From a checkpoint of a small transformer trained on Wikipedia.
Size: 19 layers, width 320, 8 heads of 32 (4 for keys and values), MLP 832 ReGLU, vocabulary 5773, 21.8M parameters.
Architecture: RMSNorm before each block, rotary positions, biases on query, key and value, tied embeddings, capped logits.
Training: a variant of Muon for these matrices, 1376M tokens, 5250 steps.
MLP neurons of a small language model. Each row is named by its layer, matrix (down: output weights) and neuron, and shows model dimensions 32-127. Each number is 200 + 20 x the weight over its row's rms, rounded and kept within 0 to 999. A neuron's up and down rows have the sign that makes its largest values positive.
Before each neuron's rows, "fires before" lists the tokens most often just after its 100 highest values on Wikipedia text that the model never trained on. A number after a token or word is its count.

fires before: "\n" 31, "\n\n" 11, "el" 8, "al " 4
L9.down673,173,187,233,192,231,191,224,205,208,212,196,251,200,231,184,176,185,192,222,192,186,176,216,163,198,175,208,214,212,242,190,190,202,232,207,202,216,226,239,208,196,192,254,199,212,225,208,218,167,224,215,221,170,222,201,182,186,194,185,189,185,197,196,208,201,208,197,232,208,176,216,199,218,202,198,170,189,182,210,174,203,178,196,205,164,186,189,220,223,187,192,210,225,186,190,257

fires before: "\n\n" 81
L9.down102,200,177,180,154,174,204,181,186,210,228,167,205,199,184,204,202,219,220,220,217,194,167,198,202,173,199,203,178,200,230,190,200,198,213,198,174,191,189,195,195,184,198,171,223,199,207,183,202,201,227,222,214,198,196,218,193,191,202,180,181,155,215,189,219,191,161,198,201,220,189,189,179,188,187,207,235,169,235,215,197,181,193,188,192,190,211,199,219,186,197,181,219,196,166,193,285

fires before: ", " 68, "in " 4
L8.down190,190,193,243,195,212,215,169,205,230,215,188,189,198,192,237,211,216,206,200,201,204,169,207,201,194,184,183,220,174,217,207,165,213,198,198,193,222,179,218,199,216,176,175,204,167,201,172,177,205,191,220,184,163,188,203,218,206,207,210,194,203,180,190,230,236,192,200,190,195,248,222,199,203,179,196,194,211,179,204,197,246,201,188,202,206,194,221,178,162,217,148,203,186,184,178,207

fires before: "\n" 33, "\n\n" 22, "| " 8, "ron" 4
L12.down515,173,199,200,190,203,199,219,236,190,200,218,191,204,207,213,193,206,190,156,175,205,210,192,174,196,216,204,190,207,209,180,147,209,201,158,194,215,198,238,182,237,206,185,171,179,212,186,186,192,179,161,201,207,204,214,234,163,177,177,201,158,196,182,234,212,182,180,167,199,229,185,220,203,195,176,204,233,187,204,230,193,157,183,168,188,210,175,203,162,216,210,200,212,198,199,193

fires before: ", " 38, ". " 24, "." 15
L7.down112,213,204,197,241,228,212,196,204,220,191,243,227,180,174,187,227,195,162,187,177,200,200,170,188,227,187,183,223,215,234,247,181,250,234,199,188,193,201,183,257,219,227,229,214,179,212,199,214,186,211,182,203,145,202,180,237,219,181,188,198,170,213,160,180,181,214,178,213,161,206,197,190,231,174,185,210,197,177,167,210,181,188,214,222,196,214,212,186,202,164,163,247,204,214,196,247

fires before: "| " 54, "|" 27, "Zealand " 5
L3.down172,198,237,191,228,196,172,188,197,211,210,212,246,233,222,195,204,218,201,194,172,180,184,223,189,190,221,181,201,252,190,204,183,191,180,218,203,177,206,217,177,198,208,213,203,212,182,232,212,184,212,219,191,179,216,174,186,209,209,239,191,181,208,210,179,195,204,179,237,163,224,200,218,234,222,215,202,211,195,187,179,214,149,225,213,184,186,200,211,193,209,215,212,227,171,206,211

fires before: ", " 29, ". " 14, "\n" 9, "." 8, "s " 7
L8.down282,203,207,165,196,203,230,212,225,224,233,206,177,192,189,184,232,179,207,202,188,170,210,160,199,201,183,191,225,219,243,214,186,200,192,223,224,182,190,192,191,209,214,212,181,212,222,170,186,194,196,162,201,194,178,188,239,193,201,187,173,186,197,200,178,195,193,163,189,190,206,176,209,201,166,212,200,216,197,191,202,210,186,205,231,189,237,223,194,202,171,170,226,183,213,215,243

fires before: "as " 82
L14.down638,187,218,158,157,208,192,241,188,214,241,207,228,183,213,221,187,192,203,186,226,184,211,230,175,210,212,179,214,146,198,173,216,162,202,202,192,213,193,189,188,225,239,216,214,202,218,215,202,209,176,171,209,216,190,185,175,169,228,184,198,190,177,209,190,211,170,189,179,206,193,223,207,195,180,177,166,190,200,203,177,227,198,185,210,202,167,225,166,175,213,226,218,185,198,155,209

fires before: "in " 20, "to " 12, "by " 10, "from " 7, "a " 6
L3.down540,163,226,198,190,218,238,191,186,177,201,179,176,185,228,231,159,191,207,219,184,193,159,185,221,176,181,177,154,205,206,206,209,197,188,226,166,180,200,204,209,205,201,194,239,191,190,212,210,182,193,216,191,199,238,192,227,225,182,193,205,202,183,186,180,157,223,195,210,202,191,224,171,175,216,185,223,223,187,215,174,210,224,221,213,164,220,194,227,172,208,204,201,203,184,189,229

fires before: "\n" 96, "\n\n" 4
L4.down361,190,227,190,196,228,202,265,206,203,224,203,233,162,211,205,163,199,213,195,180,186,221,194,172,222,171,201,219,217,217,210,202,228,206,214,180,187,226,230,170,224,207,214,200,192,204,207,192,202,208,189,207,204,205,201,171,222,201,250,200,208,195,152,204,207,175,193,209,198,207,227,210,202,192,178,176,189,183,206,198,232,202,232,190,214,193,200,239,204,193,207,202,191,199,191,305

fires before: ", " 52, "ress" 10, "." 9, ". " 6, "\n" 4, ": " 4
L2.down575,204,172,164,219,183,224,224,217,212,209,193,180,208,186,200,212,151,202,173,190,165,192,179,191,220,210,180,220,214,192,201,225,203,214,215,221,186,180,203,186,196,167,210,169,173,174,203,202,220,183,197,218,197,195,208,214,162,179,224,175,208,200,221,199,180,218,163,184,198,214,191,217,206,220,213,237,203,227,224,162,184,228,203,210,226,194,207,202,214,172,203,214,185,217,201,164

fires before: ", " 21, ". " 15, "es " 6, "." 6, "==" 5, "of " 4
L8.down170,218,197,187,224,238,183,186,216,198,195,239,147,220,200,191,211,203,190,169,191,161,182,199,226,206,199,192,196,180,193,217,173,239,198,206,201,209,240,200,218,246,234,222,212,168,182,206,190,182,199,210,209,199,185,185,189,195,194,197,212,228,206,194,217,210,177,177,215,182,194,192,218,229,204,226,190,210,182,204,206,198,184,187,185,204,216,218,224,179,188,197,217,224,203,213,241

fires before: "s " 72, ", " 8
L8.down691,212,230,215,215,176,194,180,217,207,209,198,229,191,175,242,195,220,194,229,212,183,195,183,227,203,212,170,204,224,205,203,211,202,191,215,189,222,182,235,203,198,185,176,198,186,200,236,177,228,224,200,186,197,148,188,182,195,223,186,214,214,197,174,251,225,207,183,185,157,241,201,200,215,206,188,208,201,183,200,199,199,205,187,199,161,167,195,229,151,184,211,196,199,174,185,182

fires before: "| " 22, "(" 20, ", " 17, "and " 5, "of " 5
L8.down355,207,207,237,201,209,160,208,208,179,177,190,204,210,201,200,190,215,198,207,189,198,175,197,184,191,185,201,242,161,180,201,243,230,222,208,224,206,188,196,165,220,217,174,172,174,180,153,164,197,180,180,237,193,203,214,186,182,194,199,201,206,185,192,220,208,213,216,193,202,197,216,216,213,192,173,216,218,190,174,193,222,183,210,161,205,190,164,182,204,236,166,178,186,211,204,178

fires before: ", " 49, "were " 7, ") " 6, "was " 4, "| " 4
L15.down545,193,184,199,189,185,207,189,200,186,211,219,178,214,209,192,249,187,190,180,198,217,197,159,247,211,186,212,200,208,193,182,195,197,191,231,229,179,206,173,184,218,204,181,177,218,207,195,195,180,225,196,169,224,207,208,187,202,211,203,243,211,186,240,202,188,213,178,195,207,206,212,201,222,203,204,218,245,193,175,208,185,202,224,180,185,147,186,192,167,179,173,196,139,189,212,203

fires before: "be " 22, "as " 8, "to " 7, "in " 7, "by " 6, "when " 4
L14.down753,186,183,204,194,191,223,196,205,243,198,219,199,176,170,207,207,207,208,192,188,211,224,247,209,229,218,225,219,179,199,184,161,196,215,179,199,198,182,209,232,206,207,191,217,201,238,221,188,185,185,228,195,202,170,203,197,226,194,200,213,183,214,209,220,182,192,188,185,197,240,174,213,175,208,232,214,189,208,214,192,176,231,220,213,209,196,211,231,190,182,209,208,213,222,178,186

fires before: ", " 17, ") " 10, "% " 9, "." 9, "str" 5, ". " 5
L2.down758,168,195,179,191,175,205,235,213,223,205,170,224,204,202,245,173,190,227,203,193,197,222,193,224,204,214,208,189,201,206,202,188,196,220,224,216,189,194,187,237,213,221,224,218,191,202,196,212,199,196,157,205,221,231,178,214,181,207,211,184,171,214,188,190,197,213,181,201,177,217,212,193,211,193,165,214,192,193,194,204,177,198,178,229,220,245,210,179,199,190,219,238,179,226,185,258

fires before: "| " 67, "- " 6
L4.down625,209,191,183,180,197,188,202,227,190,211,195,247,185,193,199,193,204,197,208,159,197,193,199,175,199,171,225,219,178,186,176,215,204,176,239,210,236,159,193,205,230,181,240,193,193,235,206,180,169,189,202,195,190,201,186,179,217,186,182,191,238,180,218,217,183,214,166,227,163,185,186,218,192,211,200,186,213,206,188,214,198,203,230,227,219,204,179,195,178,230,213,197,181,188,206,327

fires before: "by " 39, "to " 11, "with " 8, "as " 8, "for " 6, "in " 6
L12.down732,197,209,190,183,197,177,236,216,200,226,236,225,179,185,229,160,222,217,205,180,223,227,199,215,187,198,179,184,218,235,201,196,185,225,196,183,193,186,242,187,246,207,187,196,182,219,209,235,187,197,228,214,199,160,174,187,192,207,189,205,216,202,176,178,222,212,180,220,238,219,209,193,204,178,181,231,218,206,210,192,189,209,200,225,224,209,189,212,207,163,215,224,218,199,206,209

fires before: "in " 39, "on " 18, "as " 5, "by " 5, "and " 5, "to " 4
L15.down491,201,204,207,190,170,188,207,194,212,169,184,206,186,190,218,163,168,202,174,222,216,234,210,195,190,197,157,209,177,208,215,197,188,212,213,187,209,177,215,224,179,224,217,210,211,208,208,202,175,214,188,239,219,198,211,187,197,248,206,234,201,227,215,188,180,217,167,208,198,198,210,198,188,174,228,195,194,190,233,221,212,212,224,226,177,194,184,197,196,220,209,219,195,207,184,177

fires before: "in " 32, "by " 12, "on " 10, "to " 9, "at " 5, "as " 5
L15.down187,201,213,215,199,170,227,208,176,180,192,245,227,187,210,239,218,224,196,187,161,191,215,212,213,241,188,207,198,176,196,221,187,197,180,235,169,229,189,222,221,184,175,185,225,182,201,217,215,204,196,214,213,183,193,216,207,233,202,209,235,194,199,182,191,204,208,178,216,204,206,225,208,189,181,206,181,197,205,190,229,176,224,199,201,235,218,227,220,219,207,217,214,192,210,193,212

fires before: "s " 51, "\n" 4
L2.down441,196,186,178,173,192,205,216,219,211,219,217,186,185,188,228,182,182,202,199,217,222,163,217,229,199,226,178,194,214,198,158,178,201,193,201,189,231,189,177,182,162,226,166,225,193,190,196,185,180,213,176,206,202,155,141,227,195,188,208,188,208,212,214,187,223,223,217,197,225,192,214,233,200,211,212,208,249,201,198,218,203,204,201,185,206,195,250,222,187,189,206,201,206,177,218,214

fires before: "- " 34, "==" 16, "== " 14, "=== " 5, "===" 4
L9.down607,173,180,200,197,202,193,188,200,188,203,215,223,219,169,219,196,198,183,228,149,205,201,187,177,186,187,233,190,174,182,191,204,180,187,173,180,193,200,183,202,206,215,206,159,204,212,201,209,197,195,229,233,200,184,209,225,186,178,182,201,203,201,183,184,185,178,197,204,206,219,189,171,186,202,188,176,199,231,214,210,219,182,203,202,186,182,215,182,237,195,161,182,191,189,208,320

fires before: "." 54, "," 8
L15.down705,195,187,180,227,213,180,186,206,195,193,220,207,197,216,212,202,190,184,234,184,198,201,202,217,173,199,219,212,218,212,243,196,198,195,237,221,187,196,210,193,244,202,199,220,201,202,220,210,190,188,197,190,194,207,212,185,197,207,211,217,220,207,228,241,222,175,209,207,198,193,212,172,211,178,194,179,184,179,193,198,215,219,207,184,188,219,208,171,234,191,176,221,211,203,184,225

fires before: "= " 18, "- " 15, "| " 8, "==" 8, "===" 7, "=== " 4
L7.down757,194,205,206,209,206,190,183,205,193,200,237,208,186,194,215,202,184,208,201,166,214,208,178,188,234,181,217,193,206,139,208,230,205,201,219,220,190,184,191,218,232,202,195,208,193,215,177,205,184,187,192,178,200,191,177,218,200,189,217,179,226,251,208,206,176,185,175,238,213,178,199,220,161,176,191,196,190,185,202,209,213,218,223,220,199,198,173,224,190,199,208,211,183,191,238,309

fires before: "| " 50, "- " 39, "26" 6
L4.down18,196,179,212,188,217,199,183,171,209,220,275,232,149,196,202,213,208,169,195,211,219,211,207,205,209,196,183,216,180,207,177,188,218,212,212,200,212,215,198,166,221,190,212,202,220,202,220,183,228,169,211,210,230,187,180,207,202,174,190,206,206,196,213,193,188,243,191,205,197,200,204,229,209,224,185,173,197,205,222,204,200,205,231,210,221,204,193,209,170,216,191,207,188,169,175,274

fires before: "\n" 23, ". " 14, ", " 11, "| " 10, "." 9, "- " 8
L12.down807,187,175,169,221,211,220,202,219,193,190,216,195,202,179,221,189,186,190,200,217,225,209,191,240,200,215,189,214,227,209,206,198,209,221,212,185,201,201,145,189,198,201,185,207,200,164,207,180,227,206,208,165,220,184,200,218,201,206,179,185,214,179,196,213,202,187,178,206,174,236,178,221,215,223,190,198,182,223,182,195,196,196,173,233,203,219,233,211,189,201,172,195,198,189,193,286

fires before: "in " 15, "as " 15, "to " 10, "on " 10, "for " 9, "from " 4
L9.down86,211,218,178,172,234,220,198,183,205,209,193,207,203,202,203,213,218,200,214,217,186,243,195,192,242,159,211,187,207,227,181,198,175,180,196,188,180,219,200,179,190,225,204,205,221,243,208,214,193,202,172,207,189,207,207,190,178,196,221,186,179,217,225,182,182,213,208,241,232,221,212,225,237,205,205,172,244,180,172,191,215,185,175,204,204,219,217,170,170,207,210,197,193,196,214,219

fires before: "\n" 69, "\n\n" 31
L5.down193,170,207,196,209,190,199,232,201,197,230,221,245,189,187,211,187,192,227,174,186,191,210,224,181,211,171,198,217,233,186,173,187,226,222,195,206,190,211,190,179,196,201,224,217,194,213,202,176,193,219,203,202,218,187,213,189,238,192,242,168,178,212,194,190,205,175,195,210,194,181,201,207,213,184,178,197,235,181,229,219,240,221,248,175,239,169,215,198,224,207,201,197,215,162,192,230

fires before: "in " 15, "by " 11, "to " 10, "ted " 8, "a " 6, "as " 5
L4.down796,198,244,193,162,223,186,186,206,211,193,231,186,169,250,230,176,197,236,192,156,206,203,186,183,207,187,178,206,178,215,237,187,210,179,193,192,202,214,194,212,180,230,180,190,191,210,175,201,192,207,186,213,238,209,204,214,193,203,178,212,177,203,187,243,201,204,180,199,190,201,206,176,161,181,223,213,186,212,200,191,220,196,226,216,200,199,224,208,209,146,183,203,198,171,159,264

fires before: "| " 28, ". " 13, "5 " 8, "4 " 5, "; " 5
L15.down515,185,175,216,194,252,202,176,177,184,193,203,188,149,198,198,150,253,202,216,197,189,215,169,204,153,213,171,185,193,190,248,191,204,192,210,206,214,220,206,223,212,185,182,199,207,187,213,211,196,156,194,171,169,180,213,211,157,184,183,195,211,224,202,191,203,211,151,203,193,170,158,186,208,236,196,197,251,193,201,211,207,163,188,182,180,196,193,183,198,225,193,196,192,211,156,232

fires before: "| " 26, "be " 9, "ort " 5, "(" 5, "|" 4, "al " 4
L3.down514,148,230,249,198,188,190,216,184,192,190,188,201,196,214,201,179,204,163,155,219,175,225,193,182,166,206,220,178,189,237,212,212,195,214,203,214,186,197,171,214,184,189,233,229,204,217,174,188,236,234,212,167,221,155,221,225,198,170,213,190,185,164,199,207,199,192,192,220,187,212,216,192,207,207,200,244,174,180,188,182,225,203,191,170,233,168,217,229,180,221,168,198,209,218,195,185

fires before: "\n" 27, "\n\n" 25, "| " 6, "Pl" 4, "al" 4
L7.down339,153,150,179,201,217,236,233,213,200,178,196,171,182,177,198,198,203,169,194,238,234,190,137,184,194,216,216,180,204,178,190,232,203,196,170,212,164,187,194,192,202,190,258,192,182,189,204,219,157,234,196,206,232,206,209,224,201,184,221,185,192,194,204,196,232,197,194,222,190,197,189,193,195,205,195,201,236,198,217,192,211,231,177,207,208,225,199,191,184,210,198,201,204,212,263,257

fires before: ", " 30, ". " 17, "." 8
L7.down723,174,184,197,203,210,209,212,216,200,174,238,223,180,173,198,197,198,206,150,191,201,221,184,202,204,210,216,224,189,196,224,194,205,228,196,201,141,193,176,210,231,188,186,192,212,214,199,183,231,209,196,187,204,188,205,224,165,172,195,202,203,216,221,190,196,183,175,199,235,210,189,203,170,230,252,196,225,173,191,211,199,244,195,209,221,232,201,223,232,165,203,211,176,230,171,256

fires before: "| " 90, "|" 10
L2.down372,201,165,219,213,202,208,186,200,164,205,205,239,200,177,191,200,195,215,204,221,210,175,195,187,182,184,190,200,208,194,220,214,188,221,197,183,215,203,224,191,212,200,191,189,167,217,232,230,202,204,179,208,154,203,187,201,218,199,191,195,199,200,201,198,219,181,186,174,211,197,157,177,199,187,187,215,234,172,249,184,193,233,185,233,181,212,216,199,171,199,207,197,213,188,203,233

fires before: "- " 36, "==" 17, "== " 13
L12.down594,186,174,190,211,204,186,185,190,206,207,204,201,207,183,215,208,206,198,191,188,204,195,188,190,213,186,224,185,193,184,203,216,176,203,190,199,193,203,202,201,199,191,206,192,190,203,227,202,204,196,205,213,194,181,194,203,204,186,188,207,203,194,198,184,209,200,179,205,210,198,212,198,191,211,178,179,181,225,225,204,218,198,193,202,200,202,202,180,222,204,194,187,187,202,209,479

fires before: ", " 29, ". " 22, "; " 6, "." 4
L14.down221,219,209,211,200,207,214,220,201,207,199,188,194,205,183,223,187,180,177,175,203,228,222,204,217,224,211,169,166,209,203,218,194,202,222,222,197,205,187,196,191,227,228,225,212,161,155,204,162,214,218,203,200,200,232,215,199,226,198,194,175,194,196,214,209,220,218,179,193,173,179,217,219,229,205,217,219,210,205,202,226,227,174,197,172,166,232,251,217,219,208,193,210,180,165,170,240

fires before: "in " 21, "by " 16, "on " 16, "to " 7, "with " 5
L7.down43,200,208,166,186,193,177,183,217,192,194,214,176,163,204,245,158,190,184,240,212,183,177,201,213,166,193,204,205,213,189,212,202,178,191,228,166,197,222,205,189,204,177,176,207,204,208,251,245,216,186,185,195,187,213,182,141,231,198,192,201,227,221,193,187,215,210,194,204,219,191,213,191,187,206,218,211,219,217,175,200,264,219,205,164,219,220,202,207,219,227,184,202,252,187,171,223

fires before: "==" 12, "s " 11, "===" 10, "  " 9, "== " 7, "=== " 5
L5.down65,188,236,207,207,159,208,177,216,192,247,241,233,177,185,204,179,191,217,205,143,191,174,178,222,189,203,206,196,199,187,178,246,216,219,209,191,210,224,185,181,190,208,200,207,218,203,215,209,207,221,194,225,184,211,154,227,207,186,176,184,200,200,177,216,182,195,190,229,174,179,200,193,210,212,210,168,182,248,214,199,216,220,233,195,182,229,191,184,201,199,236,198,200,167,200,280

fires before: "s " 47, "\n\n" 18, "\n" 7, "l" 5, "n " 4
L8.down523,203,213,229,230,200,178,216,178,191,156,220,191,187,225,182,226,201,228,234,194,172,201,207,200,240,229,198,161,181,209,200,189,214,177,190,169,159,218,188,196,161,220,214,228,216,224,220,187,216,173,191,202,191,211,211,233,163,202,213,209,190,203,196,190,221,211,176,215,208,191,224,219,208,203,207,211,214,206,196,185,210,192,211,190,181,222,254,209,198,175,211,191,202,190,207,289

fires before: ", " 36, ". " 20, "." 11, "\n" 5, "==" 4
L5.down727,221,150,217,214,224,238,210,220,171,174,232,209,184,207,198,208,179,157,194,195,208,212,212,225,208,182,191,204,207,190,220,196,255,240,209,211,173,193,173,214,193,192,210,229,208,166,163,176,204,179,172,214,208,208,179,207,192,167,211,196,192,206,188,199,206,223,199,210,171,213,205,203,215,148,194,190,190,172,183,223,171,182,215,207,192,199,187,206,193,169,142,219,207,217,166,215

fires before: ", " 21, ". " 10, "is " 8, "." 7, "\n" 5, "\n\n" 5
L2.down469,212,189,199,203,225,208,196,235,175,199,232,216,195,211,221,219,169,175,191,212,205,211,191,198,170,181,192,228,203,184,199,186,228,220,217,211,166,199,181,236,218,189,209,230,195,189,186,165,197,202,180,218,179,210,217,209,213,185,197,215,205,204,183,231,153,206,173,237,220,183,184,243,200,181,205,189,212,210,205,195,191,204,182,188,220,199,225,209,175,138,168,211,212,210,227,216

fires before: "| " 18, "201" 13, ", " 12, "200" 8, "199" 7, "202" 5
L5.down381,236,184,180,211,173,195,204,209,202,196,190,188,209,224,150,195,215,193,210,219,233,215,213,225,210,195,219,225,179,204,198,171,180,203,224,204,226,209,189,174,182,161,189,213,173,203,225,184,188,200,207,174,213,197,149,182,231,180,206,210,185,217,199,223,215,173,202,182,183,196,187,208,187,172,210,176,231,190,199,204,180,199,206,228,194,200,164,219,192,221,197,180,158,211,215,191

fires before: "- " 54, "| " 5
L9.down825,167,173,226,191,212,214,168,195,215,189,229,198,218,200,225,215,214,215,220,207,246,220,234,211,146,208,197,234,214,191,222,158,200,205,196,187,200,207,220,187,195,185,209,185,182,238,233,185,220,169,198,181,204,174,224,193,212,203,231,221,169,209,163,196,193,224,183,222,217,254,208,148,211,170,198,178,216,220,198,201,198,223,209,225,208,211,198,189,217,212,206,189,221,155,196,278

fires before: ". " 18, ", " 16, "\n" 16, "==" 10, "." 6, "ed " 4
L12.down248,205,180,182,213,203,180,241,209,193,183,191,198,214,200,213,188,198,214,210,200,194,224,221,217,228,201,165,190,187,217,203,187,230,244,200,225,192,204,203,186,178,216,203,225,251,210,209,191,193,227,176,186,211,160,212,195,203,190,165,156,177,184,194,197,186,168,183,181,209,176,218,209,180,194,217,215,223,234,193,175,174,190,213,200,191,210,211,219,211,166,196,213,203,207,176,310

fires before: "===" 16, "==" 16, "== " 10, "| " 9, "=== " 7, "The " 4
L8.down743,220,219,216,191,154,185,185,214,190,253,194,220,183,213,181,199,194,192,207,186,196,213,186,173,217,201,191,203,215,190,194,202,195,218,197,200,195,190,204,196,208,234,195,196,212,191,189,221,225,220,218,214,195,208,217,200,202,174,208,183,183,202,226,190,199,201,190,193,237,202,194,169,222,206,211,185,230,216,190,191,201,216,226,187,188,187,172,182,215,171,231,207,196,204,209,287

fires before: "\n\n" 84, ": " 4
L14.down737,237,189,200,215,226,200,186,216,195,221,167,183,205,190,206,218,192,229,199,223,207,172,177,190,228,193,208,188,201,241,234,219,228,219,201,205,210,229,187,194,213,184,182,187,189,193,227,167,212,205,179,191,216,173,189,223,205,221,249,188,191,232,210,209,205,177,193,217,212,178,204,218,204,190,185,211,233,187,189,202,199,257,212,183,193,189,225,210,215,208,225,223,216,190,199,187

fires before: ", " 21, "." 13, ". " 13, "of " 7, "and " 4
L8.down284,181,226,165,200,195,205,201,207,147,220,201,227,201,201,226,199,219,223,172,191,212,235,198,199,241,210,182,178,206,221,217,173,191,175,192,214,195,174,209,215,231,184,215,212,222,198,211,203,195,240,229,201,199,197,201,193,196,213,214,211,181,205,200,214,180,224,188,213,218,209,197,215,170,208,195,193,204,191,213,190,227,201,209,217,196,206,208,214,198,200,224,203,156,197,192,272

fires before: "- " 86, "| " 8
L2.down79,208,207,182,185,214,190,231,223,208,229,217,248,175,207,211,226,189,189,206,173,211,224,207,195,227,165,201,230,188,201,182,198,226,211,200,218,210,212,225,178,206,195,230,215,212,192,222,171,191,150,197,202,223,225,179,198,216,212,178,213,206,209,198,198,184,213,184,191,191,225,187,226,189,197,179,166,219,187,229,191,218,201,236,211,225,215,201,213,174,180,191,198,186,190,171,326

fires before: "| " 51, "'" 17, "." 4
L4.down413,215,188,219,217,188,208,172,194,211,247,177,199,175,170,239,229,213,198,225,202,177,199,207,213,200,211,173,195,168,202,221,248,209,187,195,236,185,201,227,226,209,184,216,204,201,210,201,179,215,202,194,227,159,197,211,202,183,218,203,235,208,200,239,184,200,188,168,178,214,194,206,216,187,163,204,183,192,180,191,234,250,207,171,198,200,209,199,188,219,178,217,202,214,208,180,212

fires before: "\n\n" 31, "\n" 30, "; " 4
L5.down448,225,161,214,228,187,191,231,217,218,229,187,205,196,202,202,230,182,212,221,173,220,198,200,193,189,191,203,195,203,224,204,167,193,214,219,209,224,204,200,178,191,199,206,175,212,175,224,220,200,190,187,209,195,200,183,192,192,225,193,209,220,206,248,217,202,210,197,185,216,168,214,198,219,207,191,226,233,225,184,195,209,214,236,196,191,205,256,193,188,205,192,214,201,164,173,245

fires before: ", " 14, "an " 11, "\n" 10, "FA " 10, "i " 6, ". " 6
L8.down714,181,218,204,178,201,176,195,223,177,205,238,211,202,160,218,222,155,243,197,199,184,211,178,233,197,190,202,235,169,212,224,231,187,216,221,210,191,207,189,187,262,197,197,191,181,198,216,212,183,176,185,235,194,175,203,180,164,219,203,204,208,229,206,209,174,189,160,203,218,149,187,201,199,229,186,202,194,207,235,193,185,204,234,208,190,194,196,232,199,219,196,204,136,199,228,214

fires before: "–" 21, ", " 21, ": " 16, ")" 10, ". " 5
L5.down503,202,244,198,219,225,201,213,213,213,227,184,196,187,225,209,206,216,206,169,202,211,203,203,213,213,202,174,229,214,210,165,185,197,194,210,209,165,209,223,176,233,192,202,196,205,193,188,197,215,173,191,180,211,192,172,216,194,175,188,216,190,189,224,190,206,174,188,191,222,192,187,193,175,203,172,194,184,202,195,214,194,216,234,187,202,207,232,223,184,173,182,217,198,230,192,252

fires before: "| " 48, "\n" 29, "\n\n" 5, "the " 4
L15.down331,212,204,223,214,203,206,216,239,217,221,172,233,164,202,211,176,206,194,198,239,209,220,224,201,201,180,231,207,219,214,175,208,234,231,213,214,192,177,188,209,162,230,226,220,212,197,210,178,198,227,208,219,195,193,215,180,169,206,220,186,214,202,220,195,191,203,208,196,215,192,196,209,187,213,185,149,191,236,238,223,219,191,225,179,228,198,216,228,184,186,186,198,209,211,220,237

fires before: "==" 25, "== " 11, "The " 8, "It " 7, "In " 6, "|" 4
L4.down184,174,183,229,149,194,200,188,246,199,232,211,231,195,187,217,211,169,209,216,169,204,206,210,205,216,227,237,236,215,203,198,204,193,173,221,202,198,182,183,190,220,214,236,210,232,212,213,203,217,202,197,222,206,191,198,203,211,226,197,182,194,229,172,196,209,181,190,211,200,206,196,194,186,228,189,197,179,209,223,189,194,208,187,235,217,221,207,192,184,218,243,205,206,172,175,318

fires before: "| " 28, "ator " 11, "; " 9, "." 9, "|" 9
L4.down395,203,228,183,205,197,207,163,192,204,214,215,189,192,226,202,217,205,211,199,180,177,181,173,212,233,214,221,223,213,195,192,196,192,198,204,204,225,179,223,217,247,154,193,229,222,196,247,173,190,224,206,168,222,171,230,189,192,189,169,210,159,202,190,219,219,227,156,207,218,232,197,172,184,228,189,197,180,184,201,174,227,217,197,198,193,193,236,218,206,190,197,191,199,201,196,220

fires before: "\n" 65, "\n\n" 29
L3.down17,173,165,172,157,165,216,176,211,208,201,177,206,182,171,215,208,209,246,198,218,188,202,189,186,209,158,193,214,198,226,185,221,172,232,188,184,213,232,231,181,204,220,197,202,188,186,186,200,203,199,202,187,185,187,218,191,178,195,215,201,151,197,175,195,176,190,222,186,163,237,160,222,195,205,202,189,203,203,189,192,187,192,210,196,218,174,199,191,185,224,205,182,173,178,215,208

fires before: "| " 53, "\"" 7, "ile" 4
L15.down733,167,231,189,224,217,188,215,211,168,209,179,210,197,189,199,200,195,196,164,219,189,213,175,176,241,192,226,174,183,209,186,183,219,219,220,221,208,200,231,180,213,215,230,227,215,235,209,153,180,216,209,208,232,196,214,223,178,197,208,198,189,180,222,199,209,164,179,237,188,207,185,207,167,200,193,208,176,230,208,238,190,152,198,213,203,179,186,239,194,182,180,193,191,207,201,200

fires before: "'" 21, "| " 19, "was " 5, "ed " 5
L5.down352,205,215,196,206,191,211,179,245,208,215,214,208,200,190,221,195,215,193,190,174,164,223,205,218,217,214,207,199,222,203,208,178,199,206,244,206,196,188,206,156,216,224,243,214,162,203,222,181,192,232,216,194,168,169,188,186,198,205,200,219,191,201,231,187,201,160,190,208,194,199,234,197,198,176,217,204,199,191,200,178,197,207,222,199,225,178,208,202,221,198,206,223,234,204,200,217